config.yaml
norm_place: "pre"
init: "normal"
init_std_up: 0.0177
schedule: "cos"
MLP neurons of a small language model. Each row is named by its layer, matrix (gate and up: input weights) and neuron, and shows model dimensions 341-511. Each number is 500 + 25 x the weight over its row's rms, rounded and kept within 0 to 999. Numbers have three digits each. A neuron's up and down rows have the sign that makes its largest values positive.
A block is one neuron, or neurons of one layer that tend to fire together. After each block is what it responds to, as a language model described it from the Wikipedia text at the highest values.

L2.gate264:511498493504489495482508483516521542535504493492498492480463514472465509502475543487507513524490503500477504505467522492494537475526521498512515504514513481497499501443467528476494503500437535458489500516531486527517465525492512456537524522514480483531507512498480502508517498478453545501514433481434503489484475557501539574531529513482513526485516495479530492532508510482482475487497500521526475524515531538506538453488474514512466487523516461458489510496472491461481532518488533487501504482513502525517512440478
L2.up264:492509483488484519505508524525507512535488491492491531471516477490469502477516470500482517486460524519462492538471489463536522463508506502503494512541531532497564527500539515474469486498446497468520529508499469556509471479523533505504526512496459494494508519491485504499526524491491523492489461493482481459495498542513517546508513501484492514497514526500517495537511491438498497550522478514520486543542531498465525493506490476502486474498503459480491503509496481463473488534500550484463531472501526489491518479488
L2.gate975:500473487494486473536460505536494462479530526462454506545454537494494500497526461533594519486440456526490505489477508503469474488501515483502498513502546499472492490475514512526505512532513454520516463483526493492539508535486494475526473512502498501460557496527523598586527502479497499468525471493507494552472514512532493491464523498497500512511495495493495466459482525513524506510467515540524480471478498460520510494506504512534543504489508513450516464515430492468488495485466514517515486492512497498493475503496
L2.up975:511459485511487507539482518545504492516491501483445531557466548476522530504517485509575552547475478517496504527446487488444503491502463509534486505523506516482503464481550493539486532501514481516505502493517504512516488443476503436510509554502481518498523522510489555474561527477494532496527485502539491519458519510501515496503506489539490502533489478503496492448524473479502541545459522518499492513474493446504489490494477487531532492489485490460527477499462505529514518528508497509506478477481527523501507495491
L2.gate1138:509482481469511471495457435498523560525500487492517446495504452497494474510534515510508484499500515534467479522515465490509530507546530500531512483501527512473494528512544442536505493530466452525524467517458486522470494473514542462442500509496499515514508471518523457483489489484517483472491488472519503531470501493525536489500539540472509458481487538487467499472491504501547496494474500485494542490516464484495462506488523457560487469470494501541490491522540463495488509493517469499513512506490549487523503502511
L2.up1138:476498491481502487471471474473508533552526506509525475518509507492529505498535516510481519496511512545468506562519481543504465502529514478529504473548508502502485562478478480473504495513501485508483497489463477532499493486488502505467491466501496551527509484482511448481513467475502512495517526501506487513534495503516555481489520473519553503475483524515451465477467504495514505489506500486506545477509525470486496525453521536551441503477516526548510483533500472517503511499510494518504508541488486485541479495487
L2.gate1584:526500531529560465495532526515507497458545501535507544539496487491498486508480455478533474525494535468480504471529565499498531493510487490520532514496504494514499477490515510488488451522473502498463515526499470469478474504502473485543516489504503494500522479504469488494489509487498481511478521518481504520535502546488554503514487507484495546463507523448446458504445526474493514490480494516509486515478500452507485496496502508563516488515479479486472479471460530524493491555506513479510475462486542498468462476502
L2.up1584:511529488512513509517479509517495468492548491510472468464523518476479549491489478494495492455510448508498494470450483456474509516520502463530520481548532532537480488488495512550515500523486496514491486521508489487473466504528500510516503480490499523522492498475472507486504505516482488481455494528475465520521482516495511524524522477509533510513511539500439468528518516513497502458428486473525454484516475466492495483526535501553503485490507483500454471492474543510502455458564519526513491505507498552497532495483
Responds to: Opening or middle pieces of words split into several tokens, strongest for "po"/"Po" (poem, poisonous, Poznań), also in names like Oslo, Ottawa, Denver.

L5.gate119:478500472499558468501496529555467521508488511518527517509462478512472497528487513516535462506543512517515516469520488450522467531467476472495468548538462519464511497485478497483520474491484535483506507535498455512507533516539476522510519523504518476485537562477484544494520491445532496517485488492496491517521521517522511439479507430486518531501511482503490533493517467486491515572538491474507512496496476487486489476478502503556526499503546535453473511494474486478475559508513495524499467539496491543462506468477
L5.up119:487536503503533470475513500513483575494533486472515490484533528461527488517494507518502525412534498499509537466497545507512449535497476507481464535502498505491495466483498515502473481516446495445502502512494503507479488567562488504510511513516500524499509522522500510544524502479525503487478535488500515510503446524478536504439474492508525548464482472542484517548491507456544497572493502522542498502484518539524480494545511535557480514459514550465518509543470498529509513512548513523551504512491494452492483469447
Responds to: Causal or auxiliary verbs that set up a following verb (helped, led to, let, did not), plus first pieces of split words at line or table-cell starts (Co, Bo, R).

L5.gate2007:485512471509540488469475475505502486541472527506462483513462490481498533499554502532496476461494521455495487471525483539480483533495451436496548528501513462529511470498516505478523531519482443468502521545474506517498483557538503494551544548461490493525493505497514531518527512490462505506525516497507492506525457522490478501462510504516481498543543497539461533512543503492501511476460542492507474494539498494500484472511530505467477529490481523478474515517519504538478510455512486517510447520496467497422475485513
L5.up2007:514511441525510510484525543496473510494556484566468524508519479529516487542522471493493494459519485474507487497503510509486470480442498482516473484514494481478462519488540475515461490505510466491472533533454530473481550520510492523480474483529507508495501478510521486459527545456498504474521500513523552486481527526450474549444513510507498493526518494521494551508468537528531496501511460496530515481513489513475482466505503471510464437499470525537473478497534505512525479471476539486501490491531486458461513532507
Responds to: Middle or final syllables of Chinese and other foreign personal names (Y-un, Gu-ang-yi, Zhe-ng), and past participles or verbs after was or a subject that lead into by or an object (replaced, defeated, followed).

L4.gate55:512539529544503505478502517503485481513466497485506498521511505517489508499475531467496518482521513536512492508496513556502506538488518515495513529537509484527503523503475490524538509552531507439509500500494448468498541500528491528492505483521518532531488473561524494474515486552492531464536507501504484511482526489488473501519507509500494513503554535539538524502473462485499542485456542488514523478475456508482498490488540534474490497523500494480481524542469476502523516485532543512488484489470511517453516485526
L4.up55:470480500458455531485481460488502459497475512527510445480507513453506498513546512494530519503491525490544531536528482488537501479501537501525516464525530531478503457487545501471446506519502472475532496471548525494508493499480542448476493487501544509474522491457556499515532496496518498511546508468498524465523455514504509463504447504497502486474542518502479513471484527466483500506480451565524522501533500518506477494493484484546502493487498522481520513500504518522485437512471498510505503490497535505479492511505
L4.gate1728:542513469514535496541468503528488507501546456543540497533532523517467471507514485502486499508491532498478516493539485496515495445472496528534467492524483509534488485522481496531508482499495488503475511459516498509509483496474499526456539495509537507504474479505526502515531504521532489471457493488503528457518467499535469500465490539486525487524480483498495493533517479472538514485539513501441487488529474513536478474498470514495471484472493499506515499481493526500510509485500496500476503473468473476476497525506
L4.up1728:484493492515490480449523513521523478542461537534508480488466545497465464502473530483478475503512463475491501491515462530536482462514496495510504547517529502510551459486507503490526514511538467481492513478484462491461479554517491506485502451503489514531498524504475472476495478484450479486456505499498512502514453492518478483496488487530479513521459481468515518478486457520495552516533466546486549533529490447501509522494489430566492480497491480525499465512476489502522492518468501495469539480497485454506512483537
L4.gate1843:527484563509509535515509505484492520517471519494504493477501458494518477454510534526488533496459536474455481511520519473530514479505516468562517503497530485556461497474508517492488488518518543510530494521497490571465487501526530464471529511502489531507507484530532482508498450500509482453521483486465547578472448491530485493526496489453532513521495498473504522517525466469527470478457502551530548514458547536473502472511496531526492488488477545487488503491523488465519477497509486532509486492536455505463512537523
L4.up1843:509523541525542521454517475503456505489504513502528512548468498497491488502533495484519574446491470506481538485458485506479497497504510492473491487497519462484494496530473495496517534488537475536490541515511513492516521505525502503455472470539493468487500478510500466456508498529513509519527515485542525503435515502472480462500462478494511470488522455515476462479515494503486527512455515510575524519543435495501535481492474502492478499461467503493480509480522497497463512504478509497476506485477503510524481490516
L4.gate1915:488492537529501495488544502513488511520497499503506479507494530434540503524545509523491482476487435525478537520557481489541529482514516477495499505517506467457495502465480478478531582507486478496485514465481485540528496504517484508461519503516483508544551456511470519527463443478449533474535536497470498505468506522544514493499486508485539496517510463456490469436519500502477547466505490509496541534465513547475515509489537529475530505497480487525527510515477486500479523511498495517496511512484469517541491503511
L4.up1915:471479444468522503508518511531493468557492503453523547515536517506474505472459455487503524498514505519512507500477523460477558492482507462515479471507476494499518493543504487512495496493554551524489538534515480501490475520503509502465502496451515520491451499490488460489515515521527471513501437484460493488487475506525454536499489474512486474501487482505521493515458528512484481473481500501539460501518515494522594481484497500513520524508507488520437474523510546518487472530526576587492469526481517506556514515513
Responds to: Non-initial capital letters inside all-caps abbreviations and call signs, such as the K in WKKB, E in CBE, S in NWS; rarely other tokens.

L4.gate125:501475464544507499505549511464484552481511489453506514466519548522543514509497498472494494505532478503504488535509527511504493504496498528501507581513467481497506541481519527505520511541515490528488496523517532447510507478521471444509492542483492509492509495505511463528494468540470475487513503436510475463539492508544478497433485519489552482538461455523505456556482511524483508525485477475523515510473518535515530505551538504504474500466501494476492436519489493502506493529497474537509512469542504503539499541522
L4.up125:489460472515508531449496495492471490507529478463500501469488495473525519494509492467496563526494515447522517502490504521514466489553476471507466507542427470488498484505489501548470480524483440495499508549468477496478499485488488511536525516453489474499519490529520496537524498510505503492490498498505524523515500493459479554503527553540499431480482488489471514468514497469516446505469522479483520465519503466516519488535454518578497529463449446488487469498533476494480493518469510508459538516513499504498490512484
L4.gate389:532478531496554483508500502500441510510551491512502513500501512495492500508500492474502454516522522505486507490487519506506528504489487502475469537539485506531497516497530514491491462480552478456514506523493489490509499534492492508535521476459509544482474544475478502481503450434520520457533507537552490495536503497523476482500499490442507521506502486525519528465503526489505485522528491511506490492521427478489474449490493503504505514513510495496425475503494519464482525477502485535543465479527473492480516482482
L4.up389:487527434543504488515528490518483517512454515523509498510489491455511504489510494524526478475528504480493476493518480492486539489478489447541473508513506447498495512503496504493516467452491492482510494484461459516484546499513520497503490518525483531480418516552517485528520490526512518501514488487529471485510485499494460517511512517519519437470519501521488543478510493454498467502535491509526510457528523522529498498509502498485480497480463466484476519445506492475514530479510463488504452501513534475493542464487
L4.gate1781:506496527479496520503459487477509482476504464512534483486479488496493442494490497506557467499507510469485492491515540513494481490467490454559444488520489538510501502525468539466530486451482509499510520507527461468493515540466511503514497506505520531563470497569510502531522475514491503540522466510470502521521516500457536518475526480519495488513528499471473535459484495482509530496519509478537516477531490506523475478519528523505482505523514511514494538504487471479524503520512518485489485484455494492452533454495
L4.up1781:492501568511479511545505498506492519497505509496528467502466531485501490526494488470508460544472520493492524506508500533556534472495544475504468506519486507477483520533503486475497492487525498530481527479523473497500552497508538552459539497512494526511497507531461518522517475505475544518499507530494501495546513491548499492495501483486461455513546537486466518467495513512525512504509503506499522450490488533509535517530507510484521559498511491464492492480515456500529508474487478510463510479484494453496447507471
L4.gate2020:513473506509504510484481515538427509490520488527525500486509512463534505491508447468545496529499447513490502527505479530435499504531522462502497539537514514542498499545525489482477498503499531463479487532496554488544510500505498475537502523541470504511494483517445546529482511442530499485545473449473485501550513493505466513498481475474490475515540494475503528509490496468491528481506482538557520485464489538490498495537459455508515507477462474521459507496476490501486514497473525525518537508492484495528516479506
L4.up2020:480475502489505520502520532534463508481504454493505509544514519479502495461461539455500516531526499520510448533482485544503532538522557477499483527514457521498516467497479500521536486543488520454475480526513495512497489483516498491532470545504535517462479495528502499509459530507516508459510487483482479500566499486496501514510495487515514486508506519549484505491507537516517505483507452512515502531560495461515548491492519506489525502522470511513444498467500463495460485516542493495513501482512515477516497506488
Responds to: Mid-word pieces inside romanized Chinese names and places (Y-ing, Gu-ang-zhou, Chen Y-un), plus opening quote marks before titles.

L5.gate1155:452488475479504486540496508489506498447511477467483540500501554511532552499495526478499519472479483461543489559506473501514471486503493474507513540527482500553496487497529462493486453536471493467528528482510482472451478533547530515527510534503482514507524486522472527507502497511475512505480503492506560475487467531504511529467553517482513501502551505462495501478511503513469503506517490470483525519477484491525480510538523511511512512510479515505465479469501491506459511506528521494492489458518476511480502500532
L5.up1155:464532466477472521575502489472472480461465510468463531520498543511513520540544473457485508474461474491500476543499505499472478517468493505498516532535494525523445537490552528433495492546511463501511478488506484489492524528492505523527514500528534532500494517549496530471467536487500504512463473520532527468516507528465497539491530537470532483482492496505486529489478501474524535504492511518474520528474452462506402555495523520466520487515479472497487485492493477517464523489502496473473500491546525474508516508500
Responds to: Fires on "in"/"of" after degree, prize or professor and on first word-pieces of field or activity names, such as degree in, chem(istry), Phys(ics).

L4.gate106:462495460507460492528466474496521539513491519494496482522509468482517524508464555521493480508535470493490500509497502502508483514505510466461510520537461497457518449525501513536504465547452502493555522482514525509477521506500462498482525523541486510458484505482490492472510487491511503534513521466503481492517521477469536534449513533504506483468496527510476493494554468512516516538480528494492485501436495514502475509532517453494503493533483464478541476499468471472514496522474486508534502437500488491501491487537
L4.up106:496491477507427502536508501540534474478486486476480494510522497481541534463485485455492479517564541495489521488521475462510462542464527530521479516487463532483489525556513517505512498535509488479517509444480507477501491503497493508487525527512478481499524508465499539460520474507475517498517481546494500536491522520514496526481526514495473482494529518511487470534516533544459490511507524503481456491516516496505502487516502500539529483482519482528551500482481480482496437539515465560493485477520474502493513521514
L4.gate130:506468502496528525511497525540490506517540428477468516506516454534510495497498522456514500507484532497435444537512485506487488551472436480462500536463518489466486521485532491546512501531495470484527516474528498519518482546491515540525519500510533517532519494495516519471504516532538494513511509511492464505475495525478510525490495510473489473465488483495507484492515483511567477501490469508494486522479502508509501482493541490483475521527467527460471477515496491529474519473541490512512482523489469491486499483548
L4.up130:499503505477453486516500507486514507539522510516467531513479472530489538509528545501479514522434508507416469521527530514508488497457474496495510516505486505494507501525520497498579458500496477469519494502482501530531486494518493493477519461506487541516525507533504495489480475496489513492524496495488533491496531470487498478512517454505484482496482496491533522520486474480529455536480450504504468525433478479502481524466527482531499448508496477458441517498508493470503551485497460502527447499498511501440504501486
L4.gate655:496519498519486503454488452500495441532483496481555515477450519490505526502504520469483502486476474457507456496537511468479473501513517504493499490474493516557510498505501504441499503518447478467485476505509562542519439470496474503519509485460509502489500509479500502502435474465509514482491481506492519566463474500477514512484507543463510495496485451457463548519519503532516537476578514493540481513510543523510462546456525489489512470500529496511461535496486489477471507499507500477472515491515485496494542454537
L4.up655:484475501532470524528499568510510437525516519508502515489536539486519527485515533527501496487528506456469485512514487466490469503485480496486511493485478525504495492561529476512517515430501490502474467519471495488451466475471521502483491481492511554477526526523482489482509504510527514511439477491537526505498466533490519466498496497527491555529485476525484497474548557505482448476475527521501505495488530519537485502529503520464496500517470503517482523471494502494493486517509484502506474513475503509523506514540
L4.gate783:543538496492519517537524487510507540540500493456499514518504499497517528502463456518479483500475452490503471467508545524477480443473499500490539523528487496485507512534536479495469502508497479470495541511579531529470505485468556488506538547491519488521493479473551490455443462524507536490495523483474509510524474535511517507457488543509500472464534538507469510517536528488504519504484457470482483520497474458506466477537520499501543473497483527493496503537510476464500502475502452491487506470428501519512504525519
L4.up783:512476462493484541538474464475501493534485485507495486484493472492521499503457489545503519506494468474515540502486469503514498451475483496520493522524505532483488507521454459486500495452461472487512513502506519475516502501471505467474495536503523502496514524493516541508490474479472505482499502519468513512499542493535520485502474496492503491474545516501447489498483525493539520487515459519509465513517426495512531490521497516510536485523485514525467483552485475442547470495524476441487481498501508486470525483528
Responds to: Mostly "in" after degree or award names, introducing the subject, as in bachelor's degree in, Nobel Prize in; weaker hits on "of" and "as" in set phrases and mid-word pieces.

L5.gate99:505466472482570506471476492469512499485470515487510484489520462500466521469515525519491531529513515499491515536483510511493507505455532512534481524509516491500477498531547514518471491511485521507484461504454499522491454494502487472504535504521559494494499464507541510544510481476520475502506495464472483499522514471475518481523504548485504499490403514481497504495553507517526548482503463516496510503480531542461467474487516534495516514492504507525513553501503498492495521509514505529484508488503465511475543500533
L5.up99:463490512499467488478504518561514496472479513462487523508509474529464533509498533460503503542476470490522502494520541501502485478509490505501499477503483529523540479521454502469486505498498468525552510465539522538488500499490523469452484488542486525524522513507502461502507536501504508499543550491475483492549500463500486517500495574535509494493505459462497475501488472501513539549500466518509505499518511523467487524530490527492499526549492485511509470535506503500546479525531521514468421544475547521497547467494
Responds to: Lone capital-letter tokens inside names and acronyms, such as middle initials (William E., C.J.), acronym letters (HGSE, FSIF), and split surname starts.

L4.gate977:491500545483526553524454489502542511515458486487529473498494483503476518487493499524505498545525541463474521494535457493530519503496496487487500498500483453530512500509450538461513476479514524495490508491499480490480495516540478511491460462464475503502511473535472529559489486437514543504534561441488487522526509456512493468465504525516515532472489466496551513472495514529536488467579501502477491519510528510480522472510443557471492521521490489528488505513519490485484482512477502513525493528540523496549531469528
L4.up977:548474505471535555506465438483514513484506501507498519517529503464456488492524472475533474510542484495492516454520481568548535506528480512493501468529515517530511455558491528496481511518532484462477509489523486496498491503517456489500472462478543503527518528497500504510510477523532445540506534440460477483487537524505477495485520499503478506499533518447529490510488484445534511479543495523456527499517519544503536507518500517524500504491440472466509489513477470472539501471476502510532509531522481475491542469475
L4.gate1173:505474514485556549533540486548486478502502491508485473509457512485537517522497551466483458501507457484496515489485474440526514543470530490491493443508524489465502486511502557503517521480508462461514478494527479504499503518539459456506501460507464519485510502537526474523488525548543521515496514464487523564539530527478525505499516522512494512489499490508524513471493501471538490499502479495481514528518479505482545518482492514499485475519480484518492517495498440454521528537486540513509493510511496497486529503531
L4.up1173:486526527473539519534497464524526482460504495498495473547465472497501507520552484523492471512513474515516473489500475478540509522519524487513530469511519498462515560522467538503513483501470500462509460491512455489502499497503485474527411498470477510484509480539505486506485482500522493517488540461467482484519509492481492518483500552502477516518474486466532563509431435484567480532517510472530518524471493496481532508504524508546510487531510502518513506481506485483479525502477489485468484509516545497522531471524
L4.gate1444:479511489524474538503458538562488478478508503545542551544472487496468550508505496480496515498479551485477491517529486488550525495491488518525523521491484508490495472537519514474485525517494485486533521491536485485459487499485442454505461518471495505536475514514469488524464529541529519503506512458476446459535492516460479511505510498499521507505500448533532496557498471486512497504486486490516516516453496497463528491511465504555510540491485464466530480496485487505519497470531528492481497494490518470477472461529
L4.up1444:484490470523495486523513500477500463535523534550510487460508500510526536507483521503546537503426488503498494506567494504503518510486536529561511486522469572497519518547472535511523522486508467532522506480483511516493519512443482529500499497480478502510463467476512553503524456491494539520507530530486459509498500515476525452479559495509510482510497479465534486567521486483532545477526495488519497510476489525494517523461487493538506570511498498519474471485453482525471556525496494499490469519499516484475518509488
L4.gate1754:520488515491515543474485481533547538425467483482469520528470507425483496464486492498494430499500467531523511493500514501536527498532525465499489485466485469503491483481545525500502541472481510510523510528532503467492499506539568494569517495442499536468523428526517511541507530506526496510504482519478532494492507474485492484502508492462506503478484482475522471487484487513477553564538491509479515514508502549466471467473480537507488474501526458497518483502511529456515526479509453510461537476532504538527506483507
L4.up1754:492469509527504487499475514538528458509495507538486507470463566481445522515518470514515458531481494497509490488491474505535500508515484466497517472529493475517499476490504538486474517481456518497535538516511477478531494538492534503540484449504477494528464529524482519494524487534511492490497449521505528516507504501506493475492517510507488476500466486480517460521543482521486523481531523488477516523507501506501500541508519510530495504444516444472469471451474470468524518575534513530475527485509489514483489481480
Responds to: Articles and short word-starts right after a name or noun where a new phrase begins, like Pliny the, Western a(ugustus), a day later.

L2.gate651:484478467499513512553535504515450494537522511464497479493485520476536543504531477497531496522502479487521476473489496482468461491501529479464510520471484488486531518496461502543534502555504488485487500498495482484538501496458539552493525514562488524487507555515517524529541498465497509520504518497489489488519490479486531497443510522518556505514511536498514541505489557502518510494470509494538514498475516466491495503511500477542481555470495506524471451502447459501474479539473486508515493493532480499461556516526
L2.up651:526465467496491521506478502512485493499484485499508534536532506436494554525482468474477463510479480457529490493491481488438481473512566505513494526516517509482491487545463505512516480521533492519502521526494524527491464522509548535552539514502498528504505500463513569525531461480497499514531500458505539498522502493559519516501520474498507540493533540492519590520515505508506490499492506509530490484526463454496510490512516497500510520528533506503469527507509494508477457507497495502514495505504470526485522489505
L2.gate1368:483521485484517513503518543513508545486505501500492498505498484456486548534483520526510456540512473475526489497491480500474471493498517508524493542504475518513483450484502512515475527485461517507534568548497473521523474544503540525541526482504503510508540511514473490476508520472479532465495512476527518481497497472505457514520510513507476447508502523470461522452503521524498525498557499543521520502539474528500492512545518476515527511510539506511532465493422524493501494489497491553467502527492503505496488531478
L2.up1368:484485493533527566524534533461483500474515502497493507522504511464489541516498498463555497513518519483494525495502522471505480475500518498515487512499528514458494515493450475516496524479504503491513482544490464506515479538510507484548474512493531543499537526498446558512504488496410527492514525532509521480503529478516518507505534480546513467478500516501507480503517553512516507506445542474523494484499476513508477518501457507495479521523495502438488511515469555497510538543508519510493511495458546475507530475512
L2.gate1740:495535495519499472488534506517526564527508491480481466490498501498522468508522514488480509477492494475485507525501489469499510474498532488505478513497535512506477495515479513492478507455495472522517547509471483460518503506549523578482519555483544542488477480485492556498493434470534488453516539491461492493509507487484471509515501463520539510500525476537509550504496556506515482498477502478502498506501463498498516472537500539537535492513481505479434504551500504510494463480501509497501476473506479474480511522546
L2.up1740:565514463507503511486478501503512525515492507522477504506485524478490536513487518506485465499514498459515475530514491456470533495526494477482504561552476523528487458505504521500521500444521496546499531514490543492434522508527547549543523556491501524515508484473516528488461428482500532487465512497477506495530515523507496460495513483514478538504493525520516570503510503513468488513485511509487468509515470515493529495535526493423517488518499511515480512500530528455504493478479504491509495499523509454481500513472
L2.gate1976:531507505511498547522431513506472509489492458536508511504519515511507498464502501459524489483475501525487508453488471502507520490506479495533484503529507480465483502509491500479501490529477454508488486555468484523487483495511535454465486448496499526524510473509485481513477493533508494472488500506488532500510491449504524488518492475479505540466489441486492524458523481468497494478505475489516515479477467501493481515507488483517503517505464520496505519477487520531528500488518501506529540475458491522484500489514
L2.up1976:451493536513518491498527481470494514484490540508472510463534451501499511526513505481540463478480490503511517496509525489487468549510511509564498487527483513489494539516510455495485507520523531486498526499503473534492506484500505508549539495485521498537480469475496485493529494482498535508499494526536458508469469512506494459529528548502504548522507486495488489469461500490505523470486513489522493491529478526499516535480488503496502531517466514485511492470487443491474536544458499450497474472489485505460500472521
Responds to: Word pieces inside names and rare words, especially syllables of romanized Chinese names (Jiang T-ing-xi, Liaon-ing), plus bits like ro in Croatian, aphrodisiac.

L2.gate278:482477459469504502494507497494545550525515507511499580501498502496469482529508515467488526521493504514498464477520489556519486497508565497516482480443448501493489520507476503546484480497462493522509523490523514549501453456454480474479535527485508521535463528488498481531539489496515473532494486558565507505500513450522481496550548490507479525527494493472506526508457478490523510503455501528486518499539506508490520475497512505579555504502501507472489508474478501470540494510529476489451502493468494482520493508514
L2.up278:488499529494464542477520543464517557477517493550503498529513496485424526518489516496501496513496509533483514543503449451527450507518560527502482490495510449508506493514505482515508491488485504516460497502465476504502463534477553486542494509526469466549490497497500461476498518492497495531553468507591502497494495463536522511491482527537472527491490508508467495515482470506498464499510504474498505517514482474480512512525471491495520491511488521510526484504498488486458556529523489494467499448505510456479544526508
L2.gate1235:482533486547489477502485511521512485520519490519510513527511511487570551531488494490506536523495510513488512487496453508490525506497519514535508501532481522524482460529532502476547471514478498494524531445524527478526507484492508478501516516467517555531506482521501515460504495502530521551455532529494520486487487511511457539520520500489478484496506490468473498512523526471539495512540489529516504495493479505462497495477492530510542488478517482478467476491547535509489520513564525495495503457531549486501497447490
L2.up1235:486554426543478511523479519505536467510492507525471531515504512484527532505485502458481503543513493494493460508525488505466484481515482511529535506499569485506478542549504551497476424505402499502508553463507499516506483501518463530460490531505524527524519454481518492498488522486493498533485493500520530483489477487495505505462516519496517472543483514495501527497500524510464522513528489510509529545494477515510503547524460500532518480523468537470471495487517493527479515491550499473479495501502531488481466501491
L2.gate1498:472519494517492475527542520501552515477493522506515522458493494459495465509460469463519438513518493476495504500512514511478520500488510480488488491482533501561512510502523503526503504525458512503491507504506539489491549522528477473492535436517484486510486491452491513480484503512483515524482462543490450465538501486508517500530516519505532486478470477517525520464513494520471477519527493451472523532529473531490489536489516502445512500521472482479520526491544528499499508512520493488500521479528531501491479465509
L2.up1498:438497491521479516524499475504528523527471518482504527441514500518519527498460463493546534486528492521475514488514473555502500516526518516483486512536543485495501511514473508491483461547484482471494478469522502461523538492485512510525456509486436493507485520502490494499499481533527553571466509518500474508494545512535508461552524527469481526535521496487511554529459516484494462509510495519497532516506503513509514511516489489494517451506495519443516481483502507540435534483464533516503481480463484518537493502509
L2.gate1741:510490485525503534488546490484474494513544519498421491462513511457482472484427466482476542522472484512481519460504490522450528485498494504511460502503540465547478530502480461560476486465477465484477526478507515527571516545476504533488469501463470439504479511488498497502505522503513499494569465544476476475528489513490507518556489496533522495468529486501518481501464520511516545475504512499460510510546505506496488459478480494545484481470447544492493521482540481489501466479489465505513528473521476542503501454514
L2.up1741:524499484487493518520569523533466478514520465482493508464539469532527472510430472517482527535469487533475499500456471544513542516503514516519487509499520468566512507492513492512488501457491474479512494493483485515577520524479477499522455482497448465494546497494479523532496489533464513490547492499489463460499464477485523501542504503547513503440499501485529526493486524509522548463494497505469527490529474517504492486513523483512486485481456504566554484478503445522519484509505486531501528504511473511500521489493
Responds to: Tokens just before a person's role, title or award category in bios, infoboxes and results tables: "Occupation:", "Professor of", "Award for Best", "Minister of", rank cells.

L2.gate286:524490489522494507524536467505504520463478484481522491485496460528498468520508453467525493483503524498524463481482470501482478497514509497501556482438484505508502514500506504484502481490527501487497497509514503532527477488519506540495488511510521464466541528534484521526466525482512416488522455458489494482556500448534534551468473461524517502504540480500495500524524451535487481500469500491503488511520531493538489531494473475519516501478457491487516432523520491524510527493521503467518527472508531531475484575531
L2.up286:479536542494474473512512505510499540501528494487526503462485494501511532498479449465492465503519491502490499501504498484493514485503505481500541535454525490543514491482504491514468474489537536516460514504522517508559501480514472493483489494496509527496526546475508497520475488511520460450542516494496511481523472467488497549507506502514506511478493515458554518480485468506449477453513510493489566554521483515540489504484514494480433539489489548497514499490507508515484541489508509505548518473526484508524522545527
L2.gate480:514509499500503455525465491537525473511503540470545473485515479532510549473466454526516463508520496485516474497520572515527488472484553507492457463517483516479467497501504500478510504490508539514509500532508469485503492497550476531484465545495534520524488513530490491521481534445508514506504479516532526513520485518497498532490479525509490501549545484460541535516498506504488465475497480487521510525515496470506470558485481509504486508545480535440475520503568450521497486474533501526538522508538522455480513532467
L2.up480:541500525522489474486525464508513496508479498500490522507509486514486489493506488496457499452528512480484489504482480505470501498455534544494498483518502505519521461502503480493494517490576458550523526480531504439453533479533509497508479505514508484484528510515475529487496472519487463496532521521470495484485510505546481482454480506486488510521475526522517495511528558453514497522505489476529486487515488458531532516511483495514490510505534534516542469496494480474557517526465524480440507502499494521469501494508
L2.gate1062:505556496498515516501483470519479470475500502496507558516515495526548513451488536502505450485483463512499531519501478500486492514487489516519490513542494481480509523497519500490494532512473484476505492481530471481521466472546508472542524512510514532501549488492487493519494475478503488501502515546482484504509483496537521539477506519541535525491473498469525515483468475503529490551463487503434506516504478518462488515526505514501502496505545517514487477518514471511556500500479525513499526500569482549422473536528
L2.up1062:487520524492498518500517521517502473512508498480485519514480513518532505545540493477440456523463488516512482506519474490503520491486445513519494485557522473435486483498511509526447501513546533487494501503488508491518516513509503517491516484536459501486487454495513527513526486487497502517520530495490521496539492482490506546475498501543484510503481506476516479555477458446487449490480458513501509531536525460502523544494483508512486528526481481523531508533518492495510502532482449500486516472486472491451474580471
L2.gate1518:512486504475500500563488524514484479467486512480500497490500485493519516525514518466506493466475453518509531489504520453450485481490504516480440512497487504495498520469551513514503525471514525511517435506514506497535510495561465466486485490526552505500526502485505502503508448466506471484511496512478470508506533480476512529562486496490479527511507517440478494481494513514517469474503484502504477481507513542455464482497449476478499528463511473474523487522508488453536490529558492505484483516529558532487462501495
L2.up1518:549494483468484495564524469547506503452513486485527533490498508503561478494462532487478531507497522535483527492492485473469498514466466541489467476459437503498474519520522536517464475511508507489507446485493508467510513517514470448485534524506570530488522507536511533479500422503509481464536520493502500524497515461490488459543449536503524540506517485485501456452530522530517475517514476517511479503475522509496465521510470445506449524487499488481514477509507529492549484531521544479475484501523528516474474530548
Responds to: Diffuse: opening pieces of split words (comp, trad, st, micro), call-sign or initial letters (WK-K-B, C.J., D.C.), and month names after day numbers.